From a checkpoint of a small transformer trained on Wikipedia.
Architecture: LayerNorm before each block, no position embeddings, biases, tied embeddings.
MLP neurons of a small language model. Each row is named by its layer, matrix (up: input weights; down: output weights) and neuron, and shows model dimensions 32-159. Each number is 500 + 25 x the weight over its row's rms, rounded and kept within 0 to 999. Numbers have three digits each.
Before each neuron's rows, "fires on" lists the tokens most often at its 100 highest values on Wikipedia text that the model never trained on.

fires on: "ing", "i", "as", ".", "a", "es"
L2.up132:474476505462479525521459494502512516477501505514513490489478514534499539510541496500461528483537504473524441544489550511494458508485531492481481495497494524524509509502530521491504521515526519507516532519519444525497469480538508550491485500509506535516494510518485493462493479478522498508477477469507454523483488501427460505504508472514518500459515498453477501488488503453472508547467
L2.down132:508476487536515503487523511495470454520465497438549506530533516539462438510548491515466472524454494486492522459503486483530467488532500518527488509522521511469523515507493502500515486479482475465514485468500518467469515526497485448487500546473438466478522511512512488508530501503481498470557536486433534457506509497512535519530516542490506516502526506527512513477506521475515471509505

fires on: "'s", "===", "ine", "==", " Men's"
L3.up32:485491514516484496483494471511495486528503558487482515491499533481506482530523529493517501523475501516533527446481518479508474508530477464504467484520519491519479498496463512493435495496530523489490498509541487512505495496487482479484493484494490517483504545555449514492480502512437473510446536501488491450476464519500506534501484460551525475518532535479487495436495500469465478507474
L3.down32:529437521501524473488498524501471508537495475492513483492535481486536515476499495499494491481496510470465476539493501505500502503503511526515486513525507527526530515484537494534554511519515461495517483545524478503452494514485476510532486467457525458506496493503507498424496497465533497489514502483503472492500516513524456500537482525485477440503552472513473544560476469509527554487507

fires on: "e", "ie", "ille", "oj", " engine"
L6.up267:480513469527476544513503494508509501540483480489490517446536484543494487478482510493512473519489494525455473494478522486506516521506534508489524529487481474522505533450482507504463525446511505549499522522499500467495512501446461539520488479498518519490500496548562525508503512496473506503534470511517500477478477494516501508516496514502511473554477534507436499482510553520471515506483
L6.down267:532478530469521492496497492499493500491554518508520485508448503488526536505541484488493549506516509456562495495555500545477502477485460507529451483506527518480496489529490509464529469560471510497496472444524485506514496511531526490516505480512488503513532492464453476489525480459498492497438538485507501496526521510467455474481484471527489502494554482495503510501489444498520476527506

fires on: "ation", "ate", "ories"
L2.up465:436466507521473492502515470511555493527477491529531498501510491511492503540540484468513495502495527525545501474532518501479482497491565515493495500459508539541541499489463482526496544454476493494464473512505481495507490540482500487500519539469471507509490482529482503489488500506453497509495484489486528497465498465501528514506515505456520500521465523550514472463503471482488473487519
L2.down465:570533490507509520487478524480475476502495534493507477455498520467524512438441481539491516517513519483457509499470463496525522480499462526503502474527465463504482510521499522503510506533548503526513527488507525491499504474537485490463478451503529495507487541516493488500500516512536501498521525507483494496533489509510451502493482485531491486462524502461504511569512529550509515491484

fires on: " He", " he", ",", " I", " it"
L10.up318:515528503543525506508482503487494487489535514457481569509496455525490529571521497533488473515474512487496451502537512475529488519491501487494493510509459538467508518518474508519468446512485497469478547516527471503524484496476470499468523530510502509538476529506506495575526469463475446522523473512473463496470530505526488494495534490483497479518509491475505501450454491501503516512461
L10.down318:483470513497480489515502505511475481524514493503505475507499532468493460487519490472513470493476488548542503494485529494490505523494521516519524502494530504522497488489491502460534523524470516493539467499522507439447514516500490484527470463495510505506577527509429445451485484537484525479474536461473538530488488537478522525488522512506486531534493525500490520530600484495513515487510

fires on: " to", " on", "ne", "ise", " helped", "r"
L6.up19:530523504446501527539516513489511483491512459505470487473542535470478480500513511498460463544537517510554478498509513515504507499530492514509512464499498515476507514481507526499464492465470515515450507491490502491517512479490527530487500543506473466499482498513487494465496470490490540514517487512493457488504491452449466440505544515500476486484466538534471476531506470491488512541509
L6.down19:494447490505516515498450512507497515522469546499512487482499509477489525473510530488486487491493510523491509494497453487498472539521539461521516504511507490495471486512507447456537502522460484485525516524516543479496463500511494466491503495479484508514506483535540523511549479477512450501485536459515533547530509492529525560473472496462528505465566498472465488493492535465438482481471

fires on: "ath", "at", "ights", " primary", " secondary", "atic"
L2.up556:504474490480523485474481495508518553511476513503484522475474522500484487494520507465514486471469540480567507521480527444471483493503502488483495551491440473511545513467509491548555518515526526523491491486493452540465505526554504484517516498476437517524481548474467501511496496497528485479470480470458506514494491514509492491555514503508507481469530510521497526490498502497525481508494
L2.down556:485520510513487530516487523491477483523492481467499466525501500491531505517509478515496503519529464514438493478485503543516505524509510501503481444532512541474460472528479529462491498494496452473482489498499567467548508486490473531485486488489556474492532514530530516525502478520477485542535491509517495460519505487503499521445498470503526514529492470480537510539527534500494508511532

fires on: "ise", "up", "urrent", "ave", "==", "ider"
L2.up208:463511508520478519462513491508515490555501493494524501503542491521519551510526499469510526504497471499476501496473521507523495485510523486493506501444486514533525511445494499482504567514519495489473468503530498547497543500479492503511516553540502458449466499531506483471477495447477551467489486474496495478525494487516497564503493504531542517526513491508517499493474484491472521495557
L2.down208:527487504499524492539471536496484514457479477500507495473470532481505484518482502520467456490519493506502495489518499485508517503483472527472482513570514493481503488567508517511509436482484501515502526488487505444480492488507538486501483479468490535561537492490497522532519496556526457551515508509485532492477501499461472468508497493466460499454502521504510513508524533508490493502444

fires on: "ry", "es", "se", "ries", "ey", "ences"
L4.up72:499486515436464531505528531506513454476516495458509465498495478513483487508484545497491499468484539526518497502452538485482533520493543494551480527486545514505519473473510483552521530504480497503506521541499479521511483504494469509481506464505481490519471529495518458472487445503536460499510513506548483531479464491471496556509519492494512503509487484487488510460496491487499515497437
L4.down72:474515474524532500493460435482478496524489519544474484496512518490502474488560482512478535522488483489472515523534474472524485495513484526488517460518471504510515511527484545464505514511518507515517505461485501474447508513511521476528503544456511498489511489479523516544508502492472495484502486503446518461527524470486476440488481501512476509537561506501477490495491545512498507539520

fires on: "ü", " T", " My", "-", " a", "è"
L8.up398:494510557474538496476524484529483531501547454510465547474517475514495489533516512538466504496493514508520514471513544500488539510508519517479463482492508489524461482536520514452530500487534498489482509506499517545543487476499510499497465485497495471484499496490535505474447489488516466489542532445491487455501492521502521502471546426556473478480532504541502498478522441516487475501512
L8.down398:497483451522473469507539498492515469474501493529533492484473472508500528491511508458506489546483510507463473488517459539503491476486475501460478455513496495506517522499440474509485560505494493550524500472533552483500528517469437490551506473484507450519482501464511499519528484494506492525478496543562496532480511525506513506488508525497487505509471547503483472484531526512487529528524

fires on: " W", ", W", " Jack", " of W", " William", "',"
L10.up562:487466466484477504494485514503530508494455491481502484489538527523534490502507492533440467488487514500477489517484540540536522477488525518482477516513444489494476530483449491474485450517488480488524499533518502507489508488508510546471488550516518482492469489512441529496509533489510522476507498508505523512525476511507456460534497542495507459481512522503486556504503460550489486535468
L10.down562:470517498507540468501450482496511528505489463537515511462492494511556510498492466535520529483529470524486487458483474477482462493478475531508515549492477523455493535493522475527469519533502476487517486473503459497512503489466483481517485445455538479521513488497521474487487453490523538494480486524515509494516490492499450464517529525501501473504524508525460530529485524535499507530495

fires on: "ap", "M", "ip", "if", "or"
L6.up289:484464459490503516495514486485485491490500461506512507522553510493497497491514509480501509507519511480529488496475479548488464563507475506479474557485500479512483547537484515497539507490476485496472522504496535515516505509469505524476492497459490464481504494504565526514499499508502497439483443482520512483493546483428504475504497503533498482449505462521493507510517559441492485498499
L6.down289:521518568513483481492449521528494512491514482475491478482466468515489501479519537502493504506501516504482539526538506475504515461495531527478530521512522511493520480488524498555510475506530510530520496461536493483469517492485551479504486503501479475516483512516455509510494518464484491547503511496485498508502457542570513497473512490454503503482521508476508482494504478502512490504482

fires on: "'", " City", " Town", " Street", "”"
L4.up625:506513517502504508485523509511489525500491489440486515477502519535525519496519484512469485510518495483513540529501560464497498514481526504463479491503511530482504458550469510474471504458495524449503474533519482488534491499525493521542496508444500486480475482523536495532527493484456525465522516465478481523485492502497464549492518468536514516529541525501486538530530493517457482476556
L4.down625:491453509496456564491474518526517475523493496520501497522517499459469515500494521485483499481486462506527499489497481507489508517517483513498494501501492450508524526451520513538567476530546467496553480508499512478451485519464511483480490487514514522504542491494460503473478465482494516541509498528518536488537519508484508450514509550477512478497515499519501480488478480453520537478483

fires on: ", a", ") is a", ",", " in", " German"
L10.up476:521500468535520481487524488472477515541528515436477500499492532528501505529514535487509506455500511489502508524515525485496505519480491516518510503506461516515493528532478479501517465523511476497456447477515499527520512492443498509503478538501486521472472509533481507560496474522492424456507517506475516518485521500525497464492469478490535491475475500530444512496505518527536467470467
L10.down476:508518543468538498504520505515505469496482532476473492514494503491441495491509516513520522535483495521487473537507533523543522514521492526517502492532500483472469501496488522499471524494475488474507507495500550492493472462513494483536446560498486511501542480556481484515491500538486505482511542494464498467497538481500496536497457514502489493469510455474492486524515453462504477504535

fires on: " sc", " to", " Sc", " cl", "r"
L9.up380:502466498476508489482535507482560503513496474493471454490530509448478519469511528488472504528499526497538505491523491510487517523523520483465500452482492463504483516518474523516515477470489517502481510491538515538491495466469532473490519520499483493448503513510535535519551484471528532531488493466508464501473498507497530507489500482532491454543546482487500472497518493530491474521501
L9.down380:473500511527516504531475506539492547517474498534504515486523513548434506492501501508509477507492502472436509485506466497502493490484525511435530530502489461495499521491511475538545512467494485495525475504488506552502539507516511491501504485555488469567522534512527526486487474479500477496505468513512466503525490491498508520518466509494515546489469503481523458481498554503485486456535

fires on: " as a", " as an", " Sport", " IS", " as \"", " O'"
L2.up20:548490472494499472469493513526527503493516510466427544505484515499448516514513472516470501518517525516503549518531521482515481559515469563476503487473485521528507516517489527484493470509535518523520531513473493489524461475531466534522472483487508493492495541512471512502512482520511486499459511469483499506489491499505477470461497521515461446494475513480502517484561518486497510488454
L2.down20:515548524522488474499487531500485506457473516511486519496484522489530480473502494513539480485503493489514436509496493569485500482474473462500509495506472484471529512511510526508510492489527480494477498477483518438554488504473526477468551491509522503462527522447513496483484473511537484516516525449472508475496511495489498551520480493511525539499518547509490511525487480524479510500483

fires on: "av", "ar", "ev", " Char", "al"
L6.up599:522494542507532466454477515530513507508502482501497531547536451490489538508491474493527484480499496530525472482518507494475526533507451516480467460471505514553478513544508482474484476549535513462513476515576520503495462461485465470517497488500527516515489502523490457490512535484509513487499502469510493522519484500499502498526491476527499502518488502507505508501523475521515463497509
L6.down599:523519473475497491492498526486538534502507488499456533472532529549518525481473522489528475492465479504511466530487487522495514509518472501513457515484487519511513521519472479490552543495489479483461437505485520471546508523468534556522524489506492465465472499484506489473532512510492485475489478519450485480498471500482516515465462532524491549472485534517524479506513488573487504513526

fires on: "),", ", he", "°N ", "), and"
L2.up300:463494484504492502468502474517483506503478495509520506516506475534489508561521530512476477517529492450498535508458515490523531467485531536509500507540436494528513497467538519496532489504494497519511489559472486532506465494522494515466449528478514526496480487537499517501541467488536488464539476524471497487520508478494459517540510519515507486463471469520436469500539519479467519485454
L2.down300:545491542493513530519486528493507485483506487504491487504496513482463508451480449507574517454486490559497497502527482518483479527515471463510488497468509492465495489514486515537466528523497495504507511461546541471504486477455511464525522438520509511489511530489492462491451508515489491517471491500521491516508514528527505504472490489468523521533507506489543552461495498505523495510531

fires on: " to", " p", " |  | ", "w", " | Category", "| Source"
L4.up86:559477479522516494494518471492557517509496497497487502490500499473475528481514464533509514468484460538494541476500459541506484526485509524485501470479478477506501530531474476528484493507518498499499474492529515467523485500451501529508476518505491507489477491535469497519501472487507465481457529517509485537489531528484487496499471511493464506509492521498501523529514479510548460473478
L4.down86:454521492490499492537461482498493454490471483505505441491499510518500491511516501469462503501486548501534472506508532503519484500510464492474511504522529472518502479518529482551538523491465514489479531519460510526525450520506526506567553488494540529451506490497507532474517478515487510471508528525490491502496450472494503528481472479508498517434484505512480503539492512526536495516516

fires on: "- W", " W", "W", " of W", " Television"
L12.up148:494463491517543534469487545498494487533505502538500537457538512516496525535497508509469496458497499478463478476489510444512522510520488496493499538490515480526502500496528521457466457479529492535493458506519485464535517486487566473523472498502510477485464481485474516510533501501485529479485546505481476493522504455530511511510538499535559474511480512472475497552523536537503493505519
L12.down148:492494504528526534488456514509505538516496505514453492447471529563490493514465489507511462538529514520469549551484504514516474443543502478494478490480475541506483516522503481484510518509475489497502511468506516533535543493483481469485485472485496467483504500496457453480497470531478515489500508560532474536483502526491478432519518481528527455506499495557496494529502485475497530481521

fires on: " & ", "ne", "–", "ale", "005", "me"
L9.up366:498508477513456507529534479521482513503481533492538481516517528474527504498483506478522511528465469487502505500492507496487491491512482555464468572556481504508455493501491526493507465496484451507472521486492502495496505512533490482535500555481533474493447481486490519498520459508499523502500531530512509514501487494523466453503489515518515421501482504537415494500517517509453511533452
L9.down366:515510519489523488499463481493482483486522484493515542474509460532544494512464511517509546487546500480506509503498487480521511512466494514515498452468494528497480490511521512534472493487521561558493484503455505483453520527472512489469508443524498480515499496523489519479483510506482483484467559437533507566504501531479491497534453520500479521507498527468513551501466483477490498486539

fires on: "s of", "s.", "s,", "s of the", "ings.", "s |"
L3.up441:483496535491512480493474492545505504467481490499459491515520473521486495510492461531510514503516500573516474506464498484495549478472484491472499486518485483511563548511524462547515539506501467464492532509514473495500526522518510513519464492479533541489516514493456514510486467503501558472515489491491481498530502488500467466489468494500521512443518511494512497506520550477496494535462
L3.down441:501522444497507521532520508437494472535524511490551541491479490474551511515512525503490522470472501450542494527522509522520455510524526502551474516492530509492464440487503514464522493525502557504509454493463529496507463494487543491495511532507488478520497508512546522464491526478486449498485520506496506499462504515487518531518527514500484477531465470502493520481510464507503478475515

fires on: "\"", " in", "s in", "ed in", " career", " | T"
L6.up581:477463475472472488490530492472468475536508518482494480519488487506452468533491501581486506462501522565475501485494522483489485517491533477525515539531498498507529534551505485466495473509506482483523505482489506491506493515506502450511502507513492533448503501516487512515499478505487459479492497508472531516513510532461523505508495466481530490457509557505492534481530510535496495496454
L6.down581:503518498519532491525497527526528504459506486516504528507532512484515524472524511435506507523470499494534466488506502521496518490481488507505501475512502518537472464458492487519494513481514519506499516485493491492512506515497503563458458482494530460535509485495508516505483545464551534502524480480555460486488479460522440517480516491565461467505504441480504469540515463490498481519538

fires on: "ab", "ar", "ol", "ieutenant", "at", "isc"
L4.up458:497466517503523472530500491538504506487531502480464499484505454487496496509498463569499507443488514485508492459478521492498480521454517525521497523529480480517512490518502487517516525511478491508482472506478469523521506521522522499511522513497517459524480493505522491492504529439530494482511542521470518493514472472538484514457523433502520453471512492516504521490535501529496424474516
L4.down458:524516450518488500509531497524527463511455467496489497509552451516529517481478489501552482528517499521512461502484497510501511495491524496488499461477508534499503531545469491521469481526495505507541515521525516502497492530499456508472419511528503521534486443484483512488503471523491457517529513520509479528505514516500504479561491523480431521504466527512485509520489515497489496536536

fires on: "ab", "at", "ar", "ac", "am"
L4.up584:500474492498537531531550495497554490506500479487462503511507531532484502515506466515485470500512479461522490488505485472526476556497515472494498499510489487515547530585491498489538497473522458483490461549489471524517518520511491502492487499508532514506463505477523530481433525506488448469484474522476504480500517466495464469507534503498532504485527490525503499517544527497510470538527
L4.down584:516490480523487514500474495496491471528488477494543463475525445498502470520517485471502543538482527511523503458484510510506506515485520559503515504475531492478531471480456505519527506516498518527508534467506488459497539508518445430490447535464529519491500500510502467507513463505484457505543552501504514491493538476505516569494500522478499504481449530483474497494506469489492502522533

fires on: " O", "a", " | A", "au", "uk", "ano"
L4.up547:522480513503468514520476543467488473500556503507523470532538462511492507514497468495503502515458515507549514443498520503459544547512513485438516505470483533513538494530512485483514488494507505485514518434487449494515523452515486499460527492523508462504508512475478485537514461500513500443515474484517509517499506502508486513536462466510476500493492488492439522506522501524509474505519
L4.down547:509542461518544512496532488535465538465505524494484496502510516522506517490505512496479471487510460499495476491524505517520504483504509522532496488500475467483452493497513527500486459495500531519467463539485508457481495535476500499507496519525483515508484470499529572468518526500498475551512489504486504503518527529500522508477538503496484516479488459496549478478496447475493508465507

fires on: ":", "s", "es"
L3.up102:497468571484484534508517485468514485489520487519476448501549471527489517513506513523500486461466490559501520491502499509492523530505490505532495503496495485492465500494514491502472493495553499506469524491526465543500514473493527534539500490488501499469501551566478492482497464477503519489502476507496446491507470524449489466488511492521468504481495491447504515509470507486495434494545
L3.down102:482508484510526492468433490477439453497501483501499532497512495464495499514506493484491496513473487492510492542498514471515525518525499529509518499493491502512514487509540490498505518544434452523531493503476511456470488517516523492497493483510495477503453490503506498507488502492497492506530506494509551476506526450528494514544487481521555523520536488527491499507523531531501542515437

fires on: "\"", "==Plot==", "002", "6"
L12.up28:495474468505486501488536512464519473515533495475532486536503468492494539489508505472510455470465490513521518533512485479479494477505516533487486510529504513478496443488550491527470488511483492546459473523506528491498460513519486563484481491484520485465481545531473500481515450481539538490546527506470541476498523505501495440513498504488485514491520500476532501507475499508489509516472
L12.down28:493522516473512552515499525478524472539474513478466503500514538482557468450532496505460520518523507512501502484463482445549506499541472491501484496529492492516486526521481508475489511513539530496478512473512463460514496483481516481487544478517490507455516491484481470574506532536508486481489482444478488502528499482495494541498484526493486454524494506460528533481519502485493496539486

fires on: "id", "or", "ony", "it", "ard", "ah"
L4.up116:517435499478527508549485518522480489486509467464540514489517505515508441512549481543503540471479502496510485540530521488548525520519498490516478515525506559481505504494502447495537496519504450516478504526441476513503474499531494462505478508521484499499496487508481505499491484483515533513503511474517493489503531480489460473477513446486489498497523536452444469510520509497503505518469
L4.down116:489541508481497506450478507484512516528494478551475481535491475476514550470433533461492469467519506527505505496516515490454489465486498490482514495501513453513497486490521541525487490535465548465536470476557507506508519518467519524496505509486507488499494516509550487526519504531513488485523477519484475491473489481473563500468547518505519480504504466541529519484481518479498499512511

fires on: "f", "inc", "ier", "ings", "ens", "ilm"
L2.up296:474472487466514491496481503536480503540523479537500486502466536456483534499500504528519474530479514486438490535503491527514515551508490488484489508479465491505516516489477505436518511519504475565476518491498516529548483526510510477505477510512520492481430462526504471502470491512486506547526480508527431459501503475501471548477517504518528495475468474478518521511474531533506486507500
L2.down296:489522521529470511493538494472537497463481503463514536519536493514530479490495484476463505461535487492539501464495507465486497448471510501500502511540499516498457472509527487586491484488525533453490477498488476523475507486490490533506534478503488469546501518512499550478504494479509499468487508497470588531497497526488489485525464479479528490519540536513520495467497479505484529511466

fires on: "ings", "s and", "ations", "ing and", "s,"
L3.up449:510478508483500514486537527526492525492432516483512465507521509533529457522535494509489444493501500529494491504499508500477465477509494490514483477488477470474500511561478507508486502486500482526430552525514474526544509486459526472505503531508472498496489505529478495541478532491495486548516511524446520440538502477518436527508495478472521478519507519473506482531500493482472505463491
L3.down449:491510531515515466478450458463493495533556477512517561474473513453474546483487518518512496499512506490495525475461519484516509484496458486465496516496542510529488491461537500495541500514497541479552473494499508489467519538483456492519509494501508469504504512493509512466525502500492512483454496489519526547463517490501521496491503525561503498507516522512479518458456486500511467492493

fires on: "ains", " hold", "29", "ces", "ates", "ther"
L2.up312:503528461506469510510538458516507491491478485525516483500556445520495515527505502502478513504488552529513471502506547520487494523510529470521506520497513439505506486488500435531521506525489452485510496492520509504528516475451477491477473502495449531468532470486517496510449537462530517530522495528550499501503499487521498480481461506525472503490507448484440492521524527490530468474499
L2.down312:512466553478544503503453528465479523491523501480471510493477518474523494489512500506486503486500472492482516503513446469501477490463474534475491487488506542506530526505501537472491525484547514507499487470428509517495496505539559531517518468495538463513461509531497515494516497523490542437465523460449499527545477518479519479551541480508511517474506525489544493494487504493503492519518

fires on: "8", " -", "| Total", " |  | ", " It's", " was released"
L3.up528:534543478504490512453478520470474466470495489463511531516523494556464506481542512503492526557514514493521480476508434486506483514523504511465516510470481510488484526550515461519520511485496509517472475442493497449517525509479466498496478533500527520509482526482452478455501539517487473425516498539489548505494503472530490488523484493511517513486484500497515512457494500486532496516475
L3.down528:480483492498528484507528472487509503506518549500505441474482517436504491509538514502544462464497499537478532515498532503518500477439518468519496501493521486518469495438481514516485490515477517467522495519501531546463518491538517493482490482494495509481531429522535494516514480493537539558457530500477453522492502531457548504468487467481485476521521500489473488546515500498489521480518

fires on: "e", "te", "ico", "to", "ce", "ry"
L2.up600:487480454529468483545499507508493496546503484513502498454510455502497559506481492527494543509449498577514503484469479486457484453489542504475548464462496521545537522492485491510452491488504478490496486496543533532503526499475486450483462511503530493471492503524498500458528487520514490544528474499501515499501501457494496481483503519488487468502508503482468519474498495510495497474467
L2.down600:512508495472508494473524494513477501481534509522503479517504542482504463482498509466515505493511482455491507537545526513538550523503449499493492541572513500493459493515467496500488501535480518548491506490420464473500483505512465514489487504485496524507482505510511511533508488515483491476505528501499464495512454564535474534535461484550471501545479507529526471566482510487495474511528

fires on: "'", " Mc", " O'", " Ab"
L2.up98:476490519460493559503478471540550497509491534470463522490495557496523570495488508524479520504519492491513521511520459474466456535544522485471468509517480523515484479478425476496445456495502521504516506516498499496521475486481516542524503507459513493497513533523451502522490461520496502532478493468478486460534516526499491504469483498509522500495529501474501508476529496487466484495496
L2.down98:502520548521486452441509501491468520482488467502477496505490475467488495492488442518513491489502525498464523561510495520489521469472471496511530459510482505474525519540552495501517479513556463502540530509508521502510492521460511473513505514503491506496496539481531491469453504512485508479557497507531460533489522513488551499572507501490453476485452529475513524494490534508519548520467

fires on: " K", " | Mar", " south", " Head", " bank"
L3.up456:500466495509489468512509497506510484505458519466468548527485477507471508529530473522494484494516499509485500503489470536514440490503506542465494483526482539493496552475514473512469510507456540476495486499516542498496480511541476497479455505463551542464480547505525511529506526503514512497490559512479499529481534491470528509520469486499466500487480482484438534435520533482496490535485
L3.down456:450494538489498524528494550499522525477460497517509468503500501493562505480455513484491483499519446529484499481552499499515527487545484519484489499529533497493511476512541517536530481444532522512493479491510481501491496485461537477480544531551500488525504475469467535480529541490475501527486474542509482473488527512487510476517533506490528485516504491498537504507487512485466511510519

fires on: "ed", "or", " In"
L2.up195:482443475498493520502512476511515528488503521528456520535515558504501486475514491526507504457479498463470470560481544538500500499549467506486470552501463515477472472535478500542555513508482468520520513527473487538519436497495508500505480505493475503473479497494497502508478509473509526501496488471489469504528519465434494499585489449489502501500505480508513508503499499489487473488526
L2.down195:477558530492507497516495486518481496494497462473544484479456460494496503492505483484474478511501520551521538462508508506481493483453505498481516456505513464516532502455510462422495496506525541504518519482544531467491543498531502494480503491487518477542522529536508516538532483533501462487517487504490547494497450501546462484431493537510523479470479493507522487496484511529491518521477

fires on: " more", "ories", " lower", "o", "ero", " single"
L2.up403:509469492531470531480547490531468504519495489508507535520512483525495477505520523459495540477462517505552501460516503510506498548509526549513486485511489463522475473515468495473539485511484516486471504482477515454505508551536484492526472546494516491490513463502546519490477465486522488489503531499511529559503526520501526495506496475471483488439481490472521512509513455442485496491511
L2.down403:494518479470520492519476512507533510470497493485500451485500515495514496451480487516531481529529468496439510526477490489508501469527470508480523501471544519515513529473532488502444541531509481506499492471539527531516481464469521496479546419519479522522466562478447491501504502536508474495504462483493496467514480484472490509531519514508535526514511504522495514505495544546497497518516

fires on: "ar", "ir", "ac", " |", "as", "ab"
L9.up505:505479498416498518499497538531510491509501475486490492524536500467494490488499461487468511501482516498529488485536479504497498502492475461517518502513446466539437479506463513526545485507503546498504486468522491535534529531511504475544527533533508468438480514507490477475518509528515534481508547498507516482476505488495487440449492451491540506506510445512521496484515474466525521535473
L9.down505:491490497525488515490502503489495516483539505478527508470472513509521508496503525470484451534498466512506527501522518490501536483467486490465530519491496521462470478489529464519472547521499501491524471475458510515484512469530497479451515503495500505479470491513518505524508488482466508527508527499494490461530470450520510536436487514537530510473509554551489498464561513511451451478514

fires on: "O", "H", "M", "F", "Z"
L6.up548:500418525514491476480500515539456525500502446509555563518494469477518506525526477528471497442475506475498515502473524480494494523504480542463486524518490457499480503503469446499529515530530502497469470491501492527517501509496523458523510497508547529519488550495499535486500496481527513473506516486493515507505474455522505494437520484513495486491500517504510518521512495484478484470517
L6.down548:506549468532452523519484487488520454486455534496486469485518510517496469465536473481529519540519487529461475480490479475532529486531512528498484488546504539509511509512464534535530519508493443454483497463483513463507491520532465480480489538478485495491568482531487528500531507504494462472487499489504501502506471515498513511540467518465471501481465533502486515487509506539493499481502

fires on: "ation", "ating", "tern", "ated", "ated to", "head"
L2.up612:461485484514470542509518484487548534522472500457502505506518449533510506510490470486501484488489515498535486494520479529492482539500525555505517526497467487516508485520506468555484495466466470510486467453515512468514480512495508480484490550498490505487511488506508475473487509487529498518505541481552487447498465532471523466490464490482493507581475501508535460464496501509477487494512
L2.down612:531520497524526488492480519499487490528506503534495487485516568492515503497484511517499511504516494489472508530449486444518515465516437479500498476503525499491491515484491515471487513519554509487472477519491486540509515497528511528499514466493500503495474528516495521514486510505475527479479477536450476520525524504522426541543557529513497493426539504485477552531533522508529510489486

fires on: " M", " | M", " (F", " \"M", " (f"
L3.up25:486489514490511493497479521469462466521485552525496519503549532495454514512527484484476485498492490540521507529550478501544524535481496546493527491478538496504488480498504504487451472521546490532519507444499459521530526484515509537507481471543522462456521518529494497472478496470517481481462515513534510482503489487513479458545519441545466471454500524461501511511500476468473509515477
L3.down25:532460479474521498463486501478491507497496493507529505440473514494536476512463481546521524539525488469487491540514497462519506501451537495537514533496536500467477515457519485493525509499573473512530484517452504488483511521508482477512530478481508486463528494452503515477499484465485511513498489558524516528461498518498480519506524496499504482493507505498475499560453455487501510536503

fires on: "s,", "a,", "ia.", "s and", "ia,", "ia and"
L3.up376:427486521511465521530493498490481500491484514524507487550468454541470492530571534512510491491475484526520484518473504529484488554478533477492467514473493433530544521492509483499503491502501486495472526509474519487494507499443483471466477505489471508494504542548501492462476538506520492496473528510494504526508521463529499528515515467504554495462493506512518521482470549483466508502499
L3.down376:564516463473556457470513474469513528497511500467497544460521530476548508496464477492484504492533544481490520459526474488525504493520494518478511494503520558505479513525506509525499487486506525507540477486521483543507498494512496531536496503488536495511516484483507502495525427477484541493517478464510497472494470527464544475479506512493423473527510515472470491507510468493521495537515

fires on: "ar", "an", " |", "e."
L6.up278:508479533443523511503511512524523459488526515524499505523494490517475509497547563492475519456531480518499509532502479461501448496498468478519468491549535484528498478515521505525534494487551456475497517466522444471483488537500483499532481482509488497490470485531475525507511495480508534494492465490508507496463489488454465533444474454502575496504481502498511491460501489477526519507496
L6.down278:495510503532495520506509530501456494543486510488490485469497486519524443495483480490451509534458504522545466468495504529522547508506488514475478529470508547498484489465532477496537529521490512533520508487495521520464512499544512485447494526460508504485503522493520461544491532490501471516507520480445493472506505494553474481525484511485463477479500468513502505508486481468498483497487

fires on: ",", " l", " c", "-", " a c"
L9.up124:450531495475499524533464492505489481498500542450518521516517532457487488550478471457469511462481495482482501510530483440471498528529493481478506493511485476517530531549480533528467508491493489487458475512486501491510523450524538531553501513494507493512500543487488518485461478518504476510516481513503455454519481490499478549487487500523477505512509496502527526464472432511515507527484
L9.down124:504528480515558485543510456509542464496500541496501511473505529506496498468486495492471550464527489445467475489471525478551526465544467505499515502527504492533456482491486467498500502525553525544491526481467465511546502466549483494513477495525476513521450485485507537487496516489555519487490458486515500482460475537485492521463515478527508506527482506468505500531476514477451510523470